{"d_model": 256, "norm_place": "peri", "schedule": "wsd", "doc_mask": true, "steps": 8315}
MLP neurons of a small language model. Each row is named by its layer, matrix (gate and up: input weights) and neuron, and shows model dimensions 48-175. Each number is 128 + 32 x the weight over its row's rms, rounded and kept within 0 to 255. Numbers have three digits each. A neuron's up and down rows have the sign that makes its largest values positive.
After each neuron's rows, "fires after" lists the tokens most often just before its 100 highest values on Wikipedia text that the model never trained on.

L4.gate469:104138149178092079139097116140120150115196141095213090047148132159231097106152087144152121126146126117176123135119164152083186131139135159105122069166144126205156112128163079145100073143138131108124125096124147164111137098130144097090168181102133109142134138088103096092094127093110091161223153119161090103103080180067161125157183155158083147080048093128094131130132144118142081157197
L4.up469:125142143129166142113027168116130097114088154103188158134153069083139086104110105124119160117148156115133087158119147097068114164107150119083114119103165168137112163094118107127179181104161122087136193141120122107104140090141142112158082156123110082125073165088138145154151141121127126134086166166045150167197168149040129140102158201105127093152127126056120177118157123147123161125119
fires after: "du", "ic", "ro", "i", " pro", "on"

L4.gate456:167115148151101132111114165103154050124199127128094157159173109094110129169092103114178122174093105129098146134100098165146089127136163153096116080121137194124117149122170111168154092154157110100169136116170151161167129089134054121165171188124082057110160122156119124141136097079036173138132083044156095127100077076092116128182136064126145174093135082105099168123161053176135057147106
L4.up456:081131148138112213185086133100116122068097050113141150197109139137111169170132141121173139105104078147108100132125154073165117080140154120148103139106185145101121100126096173156176082198120169115183160092132095133186087092045187129101159134133156105065120155148129144132071096150128075104152106154124129152152166122110147114086125107084131109133165074130187136140131065139098155116139
fires after: " m", "e", "l", " he", "I", "he"

L3.gate88:193113064147125168133107180033132143098104153162111131067165107179096125097126149164178117095116136153112124095143134125157094134134181182132145074119096122156184112149083100125146127200162095142043091123108104168154143129114134166203114164166144126140160135110085088123116125093149142135153082157100118091153176086103138145057151150144117094160148147192138147059097061127112117111153
L3.up88:152065142153119081186147128099112199087125121126083173152164119120120132158075094042138141144182134150114138140138145168156126159093106071119090148116121113099147123117148148133153159126159184124121113120065111163097209111120122198131103146114132105141117059132104108116134117117108134161140140124150129139167165079169156123116164082159132099142048156123101163097158140155136139121134
fires after: " ", "==", " ("

L3.gate190:101117117106133155165100130110128167155122091136162107161082109186128111113089104164126124091166109149104139140146123121137071194093145088092111140126139085129116030129190061157071084139114168062125126091124120141155081173121133095098106139140099102131177091084086125144120168113136131128131124090130113136130102161124141211165134066126151153135128117159142129042131050117115161112098
L3.up190:137105096075106036143162155105123144152179123160138100100085153213076061137077183080091112117121074140067122124144123068121160148129170149206099122140084128105133137119087088115174195140124155147173179111170112124139120120090120119087141147142083158138067135091230098165145122152096117092127146056109143114119063133099128098170141098151155138135128181196123156112125093154087096178159
fires after: "o", " h", " a", " H"

L4.gate86:127139104084165080102128112121123155147124045101200094148102155098081145099073111097109084125119151105107150146104162172161124059152158130118148153184098175115066129153116108169148129112150161109101140131080148128158139124128103137124087122131152154161132102139098130141100130065138066136132065096074144114133114129206151130168064104128099087136122103138107125141154116036180125111068
L4.up86:145072125184107103081138159070098109120096130146134112163161166128145100158154144099131102131095178113151160141109097125101151129189165169142116149120142123122149114165161102120122133212119127174110101095205111131131167130074139196142074128159178088134098095164074127172056176078106106101034109128115104198154180143146134159140084196169089134116100129116128111101120083162163147103144
fires after: "1", "4", "6", "2", "9", " per"

L4.gate136:104164117161091152069123147136126135197026101090123194133103214097067087139081168110083132111095114183116089096182124121141150141145203162112140129126104121096176109149131157128096090203130134097154148104116195091106115097088098124133142075160128147133127132101106123109151157139178137123125187085130110121158138108103124206149125101117176125127123113118194110128159134136125122098156
L4.up136:053134149146128075136175080177088166111113103099107149108103116089079072118157152101093181144037107091112126146120159166125159144151164199157150145133179128115155174122128134100154143096150119117133177142155089084118140192131206145127166162146094104186110099114107126140149050148053153109161109075136103116146155150084109081163134149101094166135094089112098162142127121118187107130114
fires after: " h", "h", " f", "c", "o", "k"

L4.gate17:178110170091136127222117164194127148181112066112127133136161162102098166111130157161146128146117092074162151117152112124121120110137108136126159147153178144200079081139162121102038104125173136133117117094172126104089134142139092109121112088132195112103149092135147099097171090191098136140115145111125133154173067161178164096113100158085136152124105096102172120171123161153088147058105
L4.up17:098066108121133109079160143173137116060142129109163153103176140141131108117098126114135062131175156137151157103126176152126171158165162178063168102104147151051190122124148162147105145140140109099099101122145134119137157123080111116183111063059104093158064143188135169179141117124108133153134146119134100208093107161075146129158086117120130085077169122107139099086133140118116082092138
fires after: " f", " F", " se", " a", "ff", "F"

L4.gate259:140186106147151161134134118142120126131120078123102119134153096168102171199118132145086093094129135158082137142134175098152132108111130203131104133129106184124195149108044088106122184130134142144103175134139126119115136100087164143107053200101104146150154073149132079133168216130146102134102086098169158118074091142136143040179134134113082114125140130110120131107154103137111076128170
L4.up259:141123121169062113136116158121079162153130126125108127167115118144192220138090121152158112113064139103149135143142164170122105180150162160131153219121086152140103118164111166122140142103071123189129117204119138128092162108133140168147079148179179096167135121109120136173090127124133158195145106099091171111140186148139165075113123175085148142181122165149094137084118108157136095177175
fires after: " ", ".", "\n", "16"

L3.gate683:123080190124136149189110083145140121189149180139108120202117096113118156141119107125141172097114168086086077144081151176136101106134125098191104112108113099138162104164159162158148130111153096145088152130166140127102113167113176107109114074087102125164172164167100093153113072164087162095150177151116144143071139068162142137078093148160149126121080127108151050083169139113107120161143
L3.up683:165163101138110135140161065162178122128146041107139135145124119160099112127121168090082160095102161162151118112112115154159169142175113104135096124138136141210169054192138134211147152119133126115181121153151100088113144059079211147107122122113143171098130059108128156183107182140101127112154108165120099106103149132100161117126108176164151167143120194130120084166136088191125087135036
fires after: " p", " P", ",", ".", "aj"

L3.gate518:151122186135127074086186086131180046109140088064049134123142167134128137075164055153131154111105118118134079108100077113068168119149101110117113061098125112104099105116173099094096109122078145095110111089120115150113128132092097203134181095125176168106089154110148155081093095141144119079131119130076091193140136135104098133151185113149109129161134165107069117122103062127128178151086
L3.up518:094112216115083098137120130108139144069071185124119161182135152160132090079085130109118166173147113082091136127147126186141100115132124174172164130069093183110119156142185100066121063149134119093094113114122155129131118127120134153133101108157173105114164171114098157146155153047139184126112150157119127171118176070128175071121191113063155114106103158126146151149164148100134121092110
fires after: " M", "em", "m", "M", "t", "it"

L4.gate404:119091084130076119182083086194174129167130157174151111092096120109112129153073168094127141164119141088122146099144132192152092139094147130089086110171171108142086106152106090171106096131112131149093144095168155161124142122078212079126103157093144137196127171111101099147150087141099160098145101171080142159165108153106121118152186145190131198129137095106109029139155117116165157164100
L4.up404:140098118182110131130099077135163120082127119146169087146122169155098130132107124113046121088170080141114088088107084096097147123156096117135082126143078148124126115175141105131106127126125085119069164099125142162144133115099124149126140104142123181119142129141149067096151118080163108146196086094161132147077080171130112145058101118128100170160101157030140114096144103145099084111107
fires after: ".", ".\n\n", ",", "==\n"

L4.gate593:164126147046178092098127099105141108099147115133136114105085146119098158102109179163135137017136117086127134095119137093124134113159196171099110096128114079118096085092138132129087122125120153137129102105139086127129146051121099150142114083159095175182170125133134200109101119168207106079083087116162105160087123153143124098137166206111139100171091157204079076123166049124113136148112
L4.up593:160167189144140168127102123106138122169080080104129145109140139090123153113078102147105114109138126140121125186142203123110138123118132157176188139115161125109142087141129111115101098116114127133120142094104126138087152136110167104091109130120164138058155108180132074173163191173130123158148108134130119170092155217106074163118110091101141111107139130093124148093093154106126119098156
fires after: " M", " A", "M"

L3.gate412:094151105071155074176088148136112087143145106140133110125127102151071133151178181158172202134128124108160217119112089156126128103101136150096125123188208099131205169113189093132079133093117081090146105138149114174164141184195146152139123078147156142140097144097120125059159078123145093117125178145138130151106110159155123090097106175113107109078141142113107147148134111128107063121147
L3.up412:133173083088156117189094098129098036134147111147186121113156137097162108145113135189099174169132138156216127077094190157103164177175137145107156129161116111060173090173111127120106093107104112144123163171132134177153119133137121198115139089150157120118153094117118148111126145137108121125106142164116136129138169155107182117089114146134087089119131135126105183090186127107113155073132
fires after: "201", " A", "197", "ol", " L"

L3.gate347:138139178095156122132128110068082120170091177126098159086149128150119120123139154111193133044163168144079137226138129151165161116197173175161142158147110181146070092124069127084140145129166131152144114148159199107184138085139100094141124126159030110146171153142101099107152147119142149117096128157145099154120143152130115122063137121093164107133070099088104086129161141085098151150148
L3.up347:179117132141152116134132139131169115167103080102142100165112121088163146154170126108133137101093159161104084122126078152095111156111132213152153141134109157132137124128170112104088106090150169174141189137121123111125177148103121149123089119091140110147144183114129140189145138161099130117158114166164122126137131078134100174118161098136110171096061143054164133117110182175123148092154
fires after: " P", " p", " att", " D", "}", "j"

L4.gate610:147129118136135161049127115123146112139165121133114157160091110083201108024160133179131108091138157081179176110139143165168164169088125145112156140149125086091124119110149137090127123167101072143093099118128173142148138149188148157095159081143078150172155106171108153098101116086085108136097106160144052116151107067095079124142111130170088135133185159123085110120093114101129024143085
L4.up610:139115172142115127126074118159163151142153183163204172134123142148155106130094051100154175159153156172125105181124162148117100192088142106082119157115081107160083182140094096120147157118106131102137101081089150113169204110085116133109119180097148157157135088133127134163115134105068134108112096166131135141055115099108100143139177164168133185104077158166101128177161124136124204101107
fires after: " ", "ar", "l"

L3.gate222:101130138102122098118155127100131114158087100096145161161102097162061156167134157113228121083165124205136178116156112157072120148141146138148161124082104136138115101153113110108115107202183110102124053162144162137148130161133155113143093111105138165137117167190128149113084111120140071159104113101150117130092172123100140099111164066092137095145186114183154125160106124127135113096161
L3.up222:102109139061163101138120103135150074147124166151068146123091088170105092088155073102160139131082074134171147104143151111175126077127183146135135144131117142132133126140148159062178143111044144157189135131134174157109147108104085067087103134157148117098121145148128154139173103152127100156144143091167136139134152105135090123099050131185150126144082168090186175037162153187121158147149
fires after: " ", " |", "|"

L3.gate160:135110123167083177127111163111178108195161133140146099112113174147099188104198092216124153091120120105209144138101154137175148152135117148109128096089130083102118146102154108127171099117110142169142101094127197131117174139154089177186118127152142109129133120070096093160142181115126132164136162120117077116153116147106048130181081135111111113058108110105109167158100112144104146143135
L3.up160:167148146148087133063097116143107141188081085123164140134078110090105168135123150152153122143177104124147113100144151090116080153132116168094061138161150150133191161105112135122113120087141153088112131106106099091149091096115158077135147143118087048146169114123184096157144102179098115104190161141118073135173146086147146112082169066119139111097135065165133202133130149185115169125167
fires after: " E", "e", "d", " Fran", "l"

L4.gate494:129144097146124205131101173096155080166119044108172115137080142109182099156143072201127150143082109119160179110125168129140161140169145149151129101134124197158137110128145077173085133089104152076177089136175111197133150148111113092145170044170147152136092069115114098166133123150159136123124119097146109123145138108147137146144151108169095182112116105148156129159194094093075170147144
L4.up494:175093054205113103149066142115117069141095163121048119133121176112162111142154147136141200187066133124094076140111123144162160111127112092192150127125154083150129137171139177112164139133153164138120070124101096194075135106129138082139161132153133129186090093118114115162123125063120102118091107095093163099117116183127113036124137070150114163143129129097127144129109113157145132157123
fires after: " S", " s", " g", " G", "18", "8"

L4.gate352:125169106123101125119117131144116145115132151117086113138111144106142106163134108148121145150194134081139167107148089092094137114152110166077123150131137158097159154134110133063132142100128132162093163109046121075130142132079073113143147125137168108112136200096137086189127105129120102118137071092106104165170121142105167137128177147130148154144132098067154127188108134105111098101131
L4.up352:192130101090134123145089091154088088098138120162087111175097151107136073160132177187166089161079069140159103156161144123100173110148157162123185105125223142129087067165121113241078135134110087163148152128143107088154126085162130167109069152127191194126157153079103150129182112192107150145135142105110085095245117127114175118054100115095138161145107144136120123107129117115131099069123
fires after: " f", ".", " F", " t", " S"

L3.gate585:118144153165128133116076137079129121110118084125123138177042146141146115125112212131123114136174130060149101103094095154131138146157121164171167131137093159105121118116106104139128113183105135112135132110151062127104098166118131184078086102122140168195078095123119094106085162170127092123119115103136110187138093118072093115170112201127109110113159183148124087088120059107078048128123
L3.up585:111171134117088147123144133112113114107092151125100165102190102143158087178116142121125128120117093095136072148144089122147139184176145148122143124117112076142136102120201097147103137081183142070079105178142110116122145112110123163097117181091124161120066146160177119162133165045177135110155115147114073103135076134134134078159176123133098141143117189156144092151135065100136157164100
fires after: "\n", ")\n", "2", "4"

L4.gate528:132139136149126116115124108137084086102105130142200160140107187133060135143141108195164116147189193054079160127126126119117136138150144121136121135119161167100120126125169115155175105159130130047126153142101096153083088120112113154139099153121148119106131114129151121092140146076110182140157099164094109133119145190127085147169115142089153092171190083123099162135057086141162160118106
L4.up528:111181163156115111140192129180100144130137181115124200113120125112053168057117159123119136132187131153110127141105103156100105094166201132150120157108053075129091132163124137176103122104128148168124114170137071149141126104109117105107210121109170044158095107096126061181132112136171157134125128167129164195141099120090126120111155060105140162141057143123142169101171078125180143083116
fires after: "1", "2", " in", " of", " on"

L4.gate322:062167189187122196106108107166064146129153136118068157129130146078158130166092159123124119085094150140115085137077136072112100106132132132154082148133122167104085111114110062195155144155095125123130112136038124110107178087065086122127159165197159149091150084074134138141143090170134117092151086063125127181079130134110101109118119146128107115084150150100160183110145137136107135145177
L4.up322:119176061124084066147109108101127110079112090090108155193148104124134141132067139140138131141131093148150107106111097154126153115100148168164102142082096100086132132179181074124165160137157143143137136093063147082170167161136091085147143155138137153139086119197125125094142110114118089118139076114190113151124136139114147160174134105102104137118121164155163144121149117127115147139121
fires after: "m", " re", " c", " St", "he", "c"

L3.gate406:092128091128131149145193163095146130137111063165138115140113169160095102111129114147109157141108136141195117108086162174145107116149125164097111166150122128159171101126157104152111138111065091131146159088089207143094173170057081119144070101182160121186107094140135139177160115192101118162138097124135183095125107109085095102146108143113175119105158113057135166111156135156146167176203
L3.up406:153143105164149146046080139070085163087134165151160122153072131160053118075108139136113092141100128112157181117127109153126091136139068179163128132070155160109134136120080131100108136116056096142125131032049117145112116163160154052148066166120145123141119131148152120158104078112045136135096114129122137103082138133091050091100181152119184129084055158154109086145092155150154124139161
fires after: "iv", "ens", " cent", "ent", " C", " University"

L3.gate575:135111047164159150159152114145175135116109042115100109092080182183166109094142142140113118129093123142075080082121084182165157114094092138142127128154153178142148101130092103148147118107201187124150159058135111163130166126141141134105145175135126214104115101196119089117135157162137066124151187076156102142149094131121097082099144112160062150154111125113111137039078140122128131085124
L3.up575:131100184123132103095119146181177167125099169098122124159132097107143141145137140119168153098180169155142110127130174179105192155134093110107137075152119164167152138171098121111114069120122130135209129119112133092058157183112136121159117140071050154155155138151192103056124141154090116046194136149112110141135189112107101116200086123180091107147122097087136154108163078168123113169084
fires after: "S", "ou", "es", "ren", "ad", "v"

L4.gate701:110058148114143122114163053114117164140129091133112121110130086130118103122151067134114100158110150171122090113103095083128126123135118119122126124173103075099153070135160138142139159180105101070126109127178147136115200167125132095169140134153099185132116103147115115096130106137167141109126130227092139127119154146103096139152128188071082199090079143122128116122162037083123128170102
L4.up701:164129115127160144194126081168100174145109110122074163144122111108110202115189073125133093073192134112106124170146147116052161160118130058144064136127089171129141126105174143121192136146137166133160094162117148124119148112101112092136127084114124038145081086131154080149111144089126128123182140125129162114224148146151092108124064092088084134133138167138107175119159174145102146137151
fires after: " the", " to", " of", " in", " E"

L3.gate41:136100128169092075086123071104155050055102192157166170122089140127151164163131094180141098197136154089109136119100195089122118109074111071113123138156124076076141164150172181109121141122171115126118150125146115135159051158130145083052107208118072129134173160157173148114143128067104171116161102129140154100123116157140134081143157090093097165131079101150107137052138143096102119149156
L3.up41:090117178100095107120118113146148134167112126155134190118157103131106159144080061153126142172113115138096040137075120106192128157096138081132140135096136147135096131105139085162077107140152140119129110120205181121099171118070074106172169092150161101123106126087109111125098133120122164138136130124140120166207185126139088159128099151134081105067130130138156031100181154119187172058149
fires after: " the", " in", " of", " |", "|", "ed"

L3.gate109:093110142142106184121059075110154164118115115098128132120135072130132143180128125119117082111123138142141150139109139138197143101093150194141104079163166084179113095158196120108110159105105143082155126120084077134104062113112139182142167113116203162128123125120097097113125110131115110150148150121120123131115093115136132195164151151116067143133094154137051119103144123133173152113113
L3.up109:087084114141083092155074092134110096123097097140033083126122144103112133185145160157179147103110158117104169092100171123177138091125121195139171153123117086081099156115155138135140163050108177155127124093194133124137124169087117157131165128132149080133083085158075183151133158137134164109145063098137151107127161096123091219146136127176093129113141168134074075147103086095160113130118
fires after: " g", " T", " G", ".", "4"

L3.gate453:125132159175159136111131081126131140167139051133157088115096165145133108092118153159144077115135084157105143134132130166142129179119126173131151162170152072108201072076091137184082127148128110113187125083162110132116087157091129139116134153156099166194068099149132127087096132128078147180145106126107130158137112129119115114124128140155123137153213154177120105113113140172181158103184
L3.up453:111106127126072191164156101128183055105116114055115117108162147130155108059152080097092166154117100139098088142146143148230186135122049141124124142143155120164078118191194106124119077124149159093146188182119151121089151132148126106157119147056118179163200105093149120070100169166147069135121137155166104132095100125170128131092158145155140137178117107147107110131049173150104156175112
fires after: "and", " Ch", "l", "S", "tern", "es"

L4.gate69:121097132129132128139143131176149173148079105133181094085080149107150177146190110152155135126108172194195138095175139114120110097142124112115121155112123123114158094157128063177133166090145133141170086118158141149160132178094126182109105088118142157130225115117122063132131051168178133127095161180117126145091064106147178149131097131112127122158118184189140102102177146143067074062091
L4.up69:181074157119144150131154115139094169132165068107120071154169115083116110131176089057104142159119136079163165137054137124118093153141140077114129096120096162161137155159166141122151159083143151121156100146140102111133071102151115139051108166108135102110132160082129095069163117163121120140149125091101203131142120115127160101141128151053182113105147163143109096153120138151181159135174
fires after: " P", " p", " a", " A", " D"

L3.gate340:167168144105112126140083118125135104158113118139139155118110118159145154046126158117148102104083123160159118133192086141188072151128095205160104100140143099103142144147115114136099206112108135086119110113154124105117096111131104125130072094150102118157153135128109133117050197148130106088089151013145122102121163114114132099190096139184089067152131194148073146129142140131101053088129
L3.up340:122115145123043135151134111129091164141122105095132164106095106162105139208145114104145141142111044142067161196152164075094072144144161146177131115154134107160196114134126134113093110159099137182139143177116135147088127187170108117131159085127157083171133136127116110170148123113123077128108137121090150160091147065138128146125116103149130192120151091114063127082182092117116158084096
fires after: "\n", ")\n"

L4.gate574:193119176102107050133154121176136140066114160151196128134137137176171186147097143155135113101151100083124094140072078096120087106178144152146159108104137113122150136163118126128134160101106175150101113165150120128069166178128105042141120144092133129090171144140118134170156099130141087145192126138135165135127088111084148125091166186095094195119074151115128135117142080151106134091166
L4.up574:088117183191159127098073153121110144098098199137158125142147116136110117141146125145168183070139180054106087163145098126143140147096119142171139105125115088048136197142145120116123154147090112111127099133087133147122109132122068143093164166114108127140153092095092123143131122132151149138091143155181093084175084161136103076108091115092132137138097133146197102056158172201215141107110
fires after: " ", " O", " Pro", " d", "am"

L3.gate228:188158150153181107170094090186153105124117087163117153099059175142094204134176145173084083098128090149162066175161150143172119174151181114160089114112096103164115125083052131087119120125172090106148102170144079161145094086121161145132139116106107160074117104093121091102093171094148076124103137173104085127077155156153169144116084094149125197161105140152134121144117137122098103110140
L3.up228:190158083122055142190069097113110118177175090154139127093124153138108131091125130124125142139125106103144139135156135173108114122158161171124128110135063124218098156107142124192118174136086136104129094138115135180117113098116149118166086129122136144121082051143158134139105133118132067141098088147103095196087195085149107100090113104171141116128117211129118112147116129080091141097095
fires after: " ", " (", "–", " S", "S"

L4.gate509:151129126100073157116157077131164094177146123088078179148197152218064165102120096071137138150077089102127167104193096124148171133136149132109064138126132102149157114110137087112114140133068106116193136120173139118105058168137145138100079114097126120100143158121135137086187133128114084189086177063146150152139150131152124106092136096146135075187129082068067138084115133115119063082111
L4.up509:183119122076100113115099108215164062122069106193095106130179159142071105091168144100112114128120135134120102054082173122171119096121157140163167103138142094085155097105146175140086102190115161151121109133108141142066100125114115094154093081129053142160073143145110175106127122112162100074179135179083150135126156140117102154103140113212116116132147113101135094196169155122117114140089
fires after: " |", " c", " ", ";", "it", "and"

L3.gate311:072144126146124126133101158178142102180071170124117157118137099137078068144188150135175093108115151107157120113126130177157086098090196136060133083111160145118139102102116103157095067126101125108109120110169126150166140126106145105133131117128179111092156124077077097155111138126086110142156168068138151152174104108154135127157115115083144151132100118176114131090117108121112140121140
L3.up311:074105182143123150088079167166151129127183095173133141176163114138100126132098129049159120165131140127074079178079119173131157155113155122079142129115088145164151126180145102136158079131129126139179089150106154113173084129215110090112198117123174127106116202165150140180070166091119163092113152116117120123173109150122184149183157120153132133168113091129084137121152103127157192130126
fires after: "g", "ro", "ri", "oss", "ic", "ir"

L3.gate362:147170126135180137110110078134089101160184110092100103140141135103115086092127119102081126133056124132109110151073130060115046156173145178144129119137102117109121100123122087139097141140100115138147153095129076092132170129105162176182143104074187180140139130107085067159122093112159156144171098116114184119096169123141095105120091140144099095064118197146127127129120182152061084140106
L3.up362:138166182167133124145116100094128078110115127117129155130103103116133174141159102167155137117080174136166080079150111159128121126131176118107141126088108178097131064074149161058113133160070082115155146106112063158074181151143113155161183070103116135081122165123079119115112119157125120140115136131160104145105137140126114125135118082095102109177151098148211109119139103153105089177104
fires after: " ", "|", "\n", "-", "198"

L4.gate636:119097096141144203108132147105148072136145057145115088167119129117151083072090144212150117151102154052149061154167111093125138108125080107117156090149109139181107116136148122135134125113106140129125123142144093084142144126145140128094108068186161219112155120169150133109095160114089135124133123135123101209116144113133147141132155083132069130152078088122089139151132155145110180106131
L4.up636:162142095120105172085051106131113105197106073134124123058128087112178137089182150166096119117124098150119121088144146103087112146133141112139154119097091147152124146105113145153178176132160108140132175102133211152114110165134125163128088142088141119141095096071095151169127146138172100110090101107104153171161108145138168126139123112113158095135114172085153148088122185116098113173092
fires after: " (", " ", " s", "2", "3"

L3.gate152:147101160051143124158094133120150084110118141127084132105176154143151156152144078188144131120141170078103104127138121150125173069116144155133154114143125155093121103152166167129174137077167096146106150083151140074110139097142133165190135122143161142163124099176096128156157110114157122117126151119133104167160112146137164181077166129121066120174117161062170103063107106109135118061151
L3.up152:121123108066104179154106160156129116192114174068124161189105093136113107125068097047122161134100083158089169141163139138091176095133132074186138147057081154117111164197117157083162155089152173111114099095098140082127145176191033132185167138112175101143133095157097134141167099101125174118112062205112131129201108112163127131089096130135096146145153156063157129119086154152152139091137
fires after: " d", " c", " st"

L4.gate83:140049175138124108120089122136124140147093106140118077152171153155111116119139099105072124158124091123135167068123111142139191111188130121080152110102153102108181095146089088071084077096120105188164125151142123252147214126137094153125150096146091149169140159111139159105091063120130107105101146100095140075155163166099176092158146095154096111191069110104161090141149089143150110127152
L4.up83:125173125143134064142099115127134139130134106044055070129140147065117172173107151140129128114072162094143100134156125050140104143154160142137166153090110187131070185084145146167156179200150093117078098156161122169110141116121170117185152096107126101147138105116091147153158160122133126113129120098066097090085149093151121156143085098151139122143129178116159078196107088153114083127136
fires after: " at", " |", ":", " o", " as", " "

L4.gate3:121213141144167168123119125163116117185085119076135112120140148179132085138085077149121072113167102146121160114123092081159073120147159153090143109173146105182171091093167066128122135167052114132128133133173133122132135074129129133151177194134112204116158086100104133096137166099112153135154086094184115094133153097100104151217099110146194050136188070083079144105181119140128162102138
L4.up3:129068095111177138160113143143158071117134088068141162113122138073166097125138107096132139138120136131144161141167162110103142146167152092143156129187120100128125076131101090150118106071147154087110100102131037147050081165106092070162096138142144135193110051154102142130074155083133145085172155095093096161130136114101074153135180088176154125198127074147133182172082107156165101083146
fires after: " g", " G", " Pl", " p", " Z", " P"

L3.gate134:039126128141165097132121124123125132106146162139123238099132140112204202093126139099125106130154155197104079110095113081122098125109107125198110132131068075127155112132153151115130128104178077126138131173053141178085198225127124131143187169145163146146144092119113100106083084116095149120114116172071174107121082132120131124103072132111119149110141133158168127180190115127108183159103
L3.up134:135094133150163114114155138138152089171085078125185127133129155123128088117156082139100127145156148105128133111186103113069121098130123076125046108114139099194162089144103096108084116143141158064111195132174068133150096097111080070133155121112124126096082133127106097130145138164161197118087086125137107112116084176195197131127124096149175095151146149129122105171143111128094133121101
fires after: " de", " pro", " ac", " De", " re"

L3.gate132:107158147114121194181107171106118130175155084135103152113115084079129124116121115146192146134157159111158124154113111155178072154127132149154139118146138169130138139130168158108092161143136124098060142106102070156156133118084157135126120141112098132145136156200108088114089174136122095116082105183104082090114086159159156137125137169133140144180123088109181175116090078093133066156049
L3.up132:136096112142155110116133132089140114091184164098103109124125164121183057235108116157080116082125094158183118147145076164167160088123167133159136117134146104162143100168118107124083159106115138144150123165137166157154182169107122211122121096135119178148141087118136110210117071070090091121133131072159146136134100152123122118113155110140138156165180130103157098156118157108095135088066
fires after: " b", "\n", "8", "6", "1"

L4.gate408:178083101089155131140123110173104142157121152104107101140129126067170105139133148109223173125141078162133166117127160167139066127236151170099132080082124178117111119110187116077064158097119103113105117152118146144101125155084096169125096150163182189136072108134114067097204131082167101081095131148103095174116139174113144123147119121130105032093148125077107110159094123150114129176145
L4.up408:149132154158053151076134142140138061147169123115158143106144103093117122138096099116112144158147185130128201125114079159188078139175113114000086118132107151070141127163078127123144107088062141118096085150088164108110154147108188186072126148111144120117139140091098146102124166182142091151093112114152098193133101140128088094123165118139110132140112107139161145150116136157073153106111
fires after: " R", "a", " A", ".", "i", "|"

L4.gate596:188132104218100170111173171127095127091180116090138053064105067130111153170194092127126110139136123101135153074139165099159180124191096118151081129074100096178147157156188090154082158139113181106135144082089157083162144111073092141126127158103138144067136156100128161096117087161082138131141124123133110089139065108094137171064078112161134125114145128118103158098104143102136089137111
L4.up596:069176073092118138109159124099124143106158164160159134145185085098111191135132130139105139164153155142067081095118152104118207136123107125112132133091125130151080149114076124158114216159208128114163127105111142104143142097133070090091099108126153211081125154158092149124213095120152172124136190117141127073143070133193169167169116116198155150090128094146126183117149110136133115045151
fires after: " st", " St", " re", " dec", "A", " dis"

L4.gate450:124072153107116110155136135098134071119105145093149173174066141118105099170100129101141114120129153136130140118097110165120119119146151146099217136144183127131166101144108149161104133047088152118166104106153127092181122111146202040107087104141150082145144158075146130149097135113064111148169152172120127164109150125097135105044167173122092129114137111071118154113130141109087102107123
L4.up450:124105100034100159092093172147102125070154122154093129111136115155165068209037112110195122097129159066152116135133140099107189102146144129083137123165134122058147110138204116144055106091142138148063115072129170130162112126090115114121131159118136151116135111126143083131122165122105099090115133089163126099132084175178184113124183179145169148169151126107123144077144096101128142150125
fires after: " T", " F", " S", " V", " C", " s"

L4.gate125:160146157099072195161121155130129124128137075098049142086142136131085124155123120131112126129128133107094140148119143128119094145093154170161135143108168115160121137138105097135138094128060146130154135140105118117159142115128120107120151100110099171117196123173094155102131161115103177140111141137126140110158148095104103145119136108170173160135043105084089122183112097185116124170090
L4.up125:125121109103098164118066124177159177127133125082151160123084135091074147147097054105137153107131143219071051130165131135099107147117174141102123143126191131173159105145111066091135153095145115098198147139121147122152148148123134094133088134128110134134102171113109183122138114133067162161084083198087125132122098114174084128128170184172090126180096155143177096137144127182161079138089
fires after: " M", " G", " part", " with", " W"